Weights of a small GPT-style language model, trained from scratch on English Wikipedia: 4997 steps.
MLP neurons of a small language model. Each row is named by its layer, matrix (down: output weights) and neuron, and shows model dimensions 0-95. Each number is 128 + 24 x the weight over its row's rms, rounded and kept within 0 to 255. Numbers have three digits each.
Before each neuron's rows, "fires before" lists the tokens most often just after its 100 highest values on Wikipedia text that the model never trained on.

fires before: " to", " by", " as", " in", " on", "."
L10.down152:148115151087154104144137141164131106134170123108104135112145117151125098154143148127097088104170143130090085105134128165138083072107094101151118133147153149131152157117099136139127160153113107107193130151105147116121123091102142133177135121135153148121112127175150091155090120119146128164

fires before: "=", " size"
L4.down186:171140155124155155119147138109132103161135177164092108134143117110122123138091133128141114131086122089145195100119128119115131111085126121132126129116120136146176150133126103134153119162159139130103101081082110142096142154151128163133172143130117118145100100099079113124111120175148150127

fires before: "\n", " in", "\n\n", " to", ","
L10.down410:117104123143167157115146138118134102124126128121138126074115075142170137148125166109150136139141186136148120154143141164104104133092159098135113125135111145126123108114148139151106111086122122136140174113120147108133163089134091153164144184136160112102146152135131144107098116125116148156

fires before: ":", "–", ")", " |", ",", "."
L3.down315:110101145146123159151122095149109165141122099126138126139135099101108110145119112100158130122130126125126130146131152182155108127131152104149108104084154113134091118118131139186143111141122127152158145107137160087136152122137105136127193093091156158134110141127097140130155114116110148174

fires before: "-", "|"
L8.down312:108121113151088128093069131141138076144140115147137089141090118134151088109131108146139175115180117110153135124138112121136075094123144180141139123125138158090124173141162140161203112106149148123123099131115136127109153086144128110128146134120103103140122154128150143114106109146112101126

fires before: " |", "|", " 2", ","
L7.down112:097111154161139099125123166130133134126177090117161151099124111137106117106113107112159136121161166101092104143142135076111109177097149127153116122105125124058180128118145160121159123102121171119142162091142149101139120144144113095161073130142137103121130088124133135104153157129128146110

fires before: "|", "\n", "  ", " |", " 1"
L5.down133:115147108135129091143121148114147144099162085132106128145156132104087130120148133156179111145132115152122129124106132110134133118150097129135172093143115173137147133114154092147104123094090085125099132162161101127103092107110125120123136120113208146138128115129112129122122141153094132126

fires before: " |", " 1", " 2"
L9.down168:133149084144140124102141113129127101124183133105128148128107117152118116113170101129186081169124163126102043126092111123144175109108119121137154092156142162127143123187086149101109141114172133134120172121109148101136128134100112108129108152135141153120111127094123105129165096175116159121

fires before: "|", "-"
L9.down243:145130162134111061109120111190119118145137139095125136122163117125084098160130147103131112123133104122130138112129082104146112147088081113125134137157128151147171141159136115155129115093103164125107119132123113189132174096137110140101154089116160115140139146143158147133120121108129150073

fires before: "="
L8.down318:161133142105148119128087152129140117166156087197133125124106124112114098106124134130089096121130139073144137119169156138090159118160171121132151127113147115155148127085114157186181141144163074102138104161118110102130152147133098125147128115119131140066113137144106121112107131131139168111

fires before: "=", "-", " |"
L9.down552:070096099139119170122144112126119121138130151111082133143136149162159136123090144066160125112081139110139140128091125129153120175111177146086076155134113134166134155114102137125066118160127108127145187121139118086095143124132119128125106171126146097163119135126114124118154113126133129125

fires before: "|"
L13.down50:121110130127118126103152156141124088173150153122095141094139117163123090120105135122198112100140142126130123101132122112119139124125098141176123129135154123175136143142146092100100130074155139137149134144133178146133155114145147087132099132142131123128132100103169133115138151126141140132

fires before: "-"
L10.down358:102145104145164158175115119138110100132155101142135134122171102085147122090146118144114104097143074121119164131158149121087118160134100156153169181102121136121131124141085135125144126128141060097122104108131159098124100080133144149148131119117150186131144118113128124106139109165166131132

fires before: "-", "|"
L9.down736:125123097155146091125089145136134087108152173152144111142086129076144152068139118150149092162127068139155137131120161137124145136114108121142117086130137102092132071089116140118145113128107144150129140170135136141125099129097172107141149141134147088123111131186103106161135089136093104116

fires before: ",", ".", ":", " and"
L10.down496:138122127114115101105113137131126121145103116113157117130115186146106126181114144129117122131054109149128147119106100127141165144155138108084111157087126110094181135097132136133092140118169113136132138120174142135105169178130146092133103142166149116113085116112138120124116136101151130102

fires before: "|", ",", "-", "–"
L13.down328:121150121157105104091142206123125099110122092175149128108109174132137094096069100099129105107093120156140150127135135061135126121140142107099133119103151122155138132136121168149156131149173164113090130118132162153114117108136109108163106110124127093143180135124097132117135120118105133123

fires before: "=", " |", " as", " for"
L2.down547:145099074149130145113178148136135139127097170141128134120164162125146110112089109080143111137073156139090125116157117144128142161108140107163127092113130112147165124140152154118111169166114105122130090132075119167093126144109133112128139150131099080121132084121086127133116123149117150116

fires before: "="
L7.down542:108091098108094093170154129120128168187106140164095147141175122097120121089103093110149125110125147108114133116155157116137133114127100164121083123130128129140104171081134126172097147174142147127121157127132118207119087118177106123117116129132164103156133150136137086131115138162147123144

fires before: "-", "finals"
L7.down720:141139104108107119101103104107140128150120132098109140105153130144132162078141100117112119112147143127131176134145121103162095125182095140170158118147148134081159126127095113129183157149139120112143144153124134154148148110115148179142154149100151129105096132104102154155118152128145135146

fires before: " |", "+", "9"
L7.down464:108127091096114149153088133113116129108168145138156129126128175115137114124139100146126120119097131127157168133125134105104157104133095113135158122149122102108075119135165120178114139149099108130141141146162143132155139128166110098148156104098170114132103180159137081157135124135139207125

fires before: " |", ".", "\n", ",", "}"
L4.down565:132123110121135128114185093132113133123147156142135149136175123131129128111104169138093146111121143181138111093107123122107115147099095158132124084132108113155151154109135153132141130136136165110157078132114138141097150083154130109126177120162130151112133122131116147125116136082133095087

fires before: "-"
L13.down512:152128114103116117134114109125127133131107110129155098091138132118102157134150132142113147114085126134141138136138120127163123133113089125143128143138143093149103145154124157117109215140113154129145127165115164133169097118108124156065131090094145146146119134110182089133132161098058168051

fires before: "="
L4.down88:096096070106124154113142148136142154181085135130106106126159132101116116100129122111165102138096119125124153112140138137139153187113116124134116161153124115134105159119118123126094140162110131127147104097196126144091118138122157137135099123106106102161119115126132126153147135131136188143

fires before: "|", "  ", " Candidate", "\n", " Votes"
L5.down753:154124135135100127127118088141160121119122116096151154134123147121163099123136102094134137085147146124141099143124117148162136140123132145129105120115132147083156103138122115151162130142168140151170103118135169129165128154178111099104101148148077150133104128103137145134131135131121121082

fires before: " |", " 0", " 1", " 3", " 2"
L7.down479:115135113156138092139086162122115138099144111120166133122151128132113144100125156144154136065084111150138104133149143125151141134174133146119102116103099113140110148142129121131159109122120097089140151158127120114142117106157140139131150178166163130143123128176126097086100105110140149132

fires before: ":", "\n", "\n\n", "s", " |"
L3.down125:131114133161165123116132127162105133135118143108166148126160104122116133121127144132147105091110186125099148097157103145118113148130108129130137118070105152122137100166145108142140132104137150124117164079124142132168144088096086142153099160141132138101134112143112123180099140131111107183

fires before: ",", "-", "|", " |", "\n"
L10.down173:131131130123116160100116072088107125145120116128139129139136179116189164090127131136131101154173140122124122140111095136118108132092119151155135137121139171140144135147120160100165130116143146132139129127162144147113078129122128129136111132121103115181123183144099149095099122125085138106

fires before: "\n", " 0", " 2", " 1"
L10.down436:101141137139131131093141149122103114137132119093134156158117081118143154141110136139109096089132116108134123143147149102154119172166137133116116147148129156113104180098102070170142130111154134116129118146140111139114123138090135143094092094135115143139102076166158122113104135120190082117

fires before: "-"
L10.down517:110088125118105113126119118119122130154140125101087131127112075128166122108111135133148147097114140104175074108142125132150139156082105116121124121129146146154145159108157184148109128094126141160160165141159139121098118147148108095109111132107139074157129180144112118125128120142151150156

fires before: ".", ",", " in", " and", ":", " by"
L10.down519:181106120145085166134133140141142143203097125096127097141174135176141164118113142140138115099115125146093137126168116118112137144108137140142092118117141149110160096129115144129115126086139103131159116131102095131141130162155101113090102168164164128170138146122128124150081121100067110113

fires before: ".", ",", " million"
L13.down747:115117090125105103106162095132153133162140110135100160138123111168108107130116164152120130114108130149079122110143088176125150130112146122135124107148085123112142157127134146143136130136137095121147111158101108094094135072087142167122142129117105111173172110147144167115137139166136124109

fires before: " the", " as", " a", " Di"
L4.down86:098110127146104128093120131165095086135125150126106134113117128118144134138128157118143110118140125139082095130140134150173138122091114152155111125162140173075101127126136193106088091083102081132114114126172148154104112111146136147135103110112175195134158182126111169124126131125132110150

fires before: "-", "on", " by"
L7.down732:153161112094152148118110140106116144110115134130132155156132085123147131181142085132103097140151123142118092171152183122097137111132142178118143108062134096135128096120105112139116124108113093115130124115122147128112115128116200095136137096110119107122106112181173126139121102115110112135

fires before: "-", "|", "er"
L9.down356:109137106097157122113116156162168143074154139145110135141130145074118110120105136138162127136187135145150128127111195138120130120093138150127173096114153093127168121084136136126139152105111134117133134172126136134136089101127130093166166094080166136127115123115167148139101097118129139136

fires before: "-", "|", " |", ";", "e"
L3.down68:115151128130159141134113108105089143087142110120148154131118138108158149131130104104096170164136114089089175172121127131124142132169140102148114140135111167157083140125139097123118147123116164110141133113108150160116138126143109157194126092069157136134142096081110135133143113154110123129

fires before: " |", "+", ".", "s"
L13.down123:141133150136124136135132118106112142147125126124107068156157164137147110129146137136112152121135132088131130092123118079107128136139138165115147118152135099118191134114111084114151167158120123169129121125191113091112142162126137127170148144124131117093101092117096085120125146097115114085

fires before: " |", "–", " Centre", "/", ","
L8.down758:084175154091118115160112152112151152120117099089124121095128166127136141097092130126136115141155108153126161122145135130143139167153119141154145100131118095129097103136160137144160130126107087120107108139130140103107132079113104087168169124115163152152097135189148104135175108116095150092

fires before: "–", ".", ",", "s", ")", " to"
L8.down206:099113162122108162112150164127129150127129114112118120128151127120152146150099137151128096124117183113147117110102134097124155128138140156130141147177161106144121145097102102142101165137118129077135157115169169091122150129137133105120117129155127118097094172105162120134113160130133115131

fires before: "="
L3.down385:094100053137130191118132116114137157119136160136147174096130121093179095133126103126152119120108147121116137105175128117129139115091150130170146134152131117149117136126106108151101146117108137097139136115137157153123107098140131128124109111100118104131128117129103122153146142126153135129

fires before: "="
L4.down763:106124116107130152125125137110133093137127120128101126113157119144118097123109162095126129128132109165149163108164116167102169157100089129134135129177138099146130188129141127122139148147083134106123120128131178153109080080112135133107098157132107148159116151171150119136113177164136140133

fires before: "=", " life", " =", " and"
L10.down405:076146141120115134151114147074135131076156114165150121130109137096142127115154069087093150156125128126128120094125126153126092145134135141149103107150101122160107121164157137138134171134105140144101143127106137119139129125123113121134175104133108116134130125127122110112131193144183136141

fires before: "\n", "-", "^", "  "
L4.down711:143150111131125125118124105171095151167105127105144144119095093136164124105099154137104132087148120158098094119163134128145153121103146122101110164140110143061126161190130118130135135122114152170127130119127156149126105136145100114124122156140080141136099135144130152131101118174131111140

fires before: " |", ".", "ulu", "be"
L5.down223:147132163194125136111124075141135145134123143127105099071137155126058144115125145131083134172140122122152104095122112168138159094135123105144143102129132150114109101135131142124141111166083130160142130132118153123117137139153137145143132126135155123144099148072102149155154168141124129186

fires before: " |", ",", ".", "–", " place"
L13.down66:121137137105132148131114179119135125119114159134097085057163143148156112094110131132143115130183123109160143146127142129120146160127144104116125128104129084118141098122120162076132129071151121148090164115156104102144118129132088111153126135156133160091147106110151094131127191147125099136

fires before: " |", "=", " (", " ="
L9.down378:127170097124145102150170120085145121099133145140115118133110175110135080117124065097095163151120133107169135106105131115152144132131136153120098129101089114120074121127139113132145138104097153138121205083147121136161125096157154133111142111105125128159130156156122134132152158152149128134

fires before: ",", ".", ")", " (", " |", "da"
L5.down48:169133126128107159115194119160111125154117118107148088154117124095113134117121113164109140158157126101165099153151109108136125099106145132133120130107139155102100137080114130122155182092125195089131144157150127107139162115137122124081144129141198136176116125115132124138106095113092120121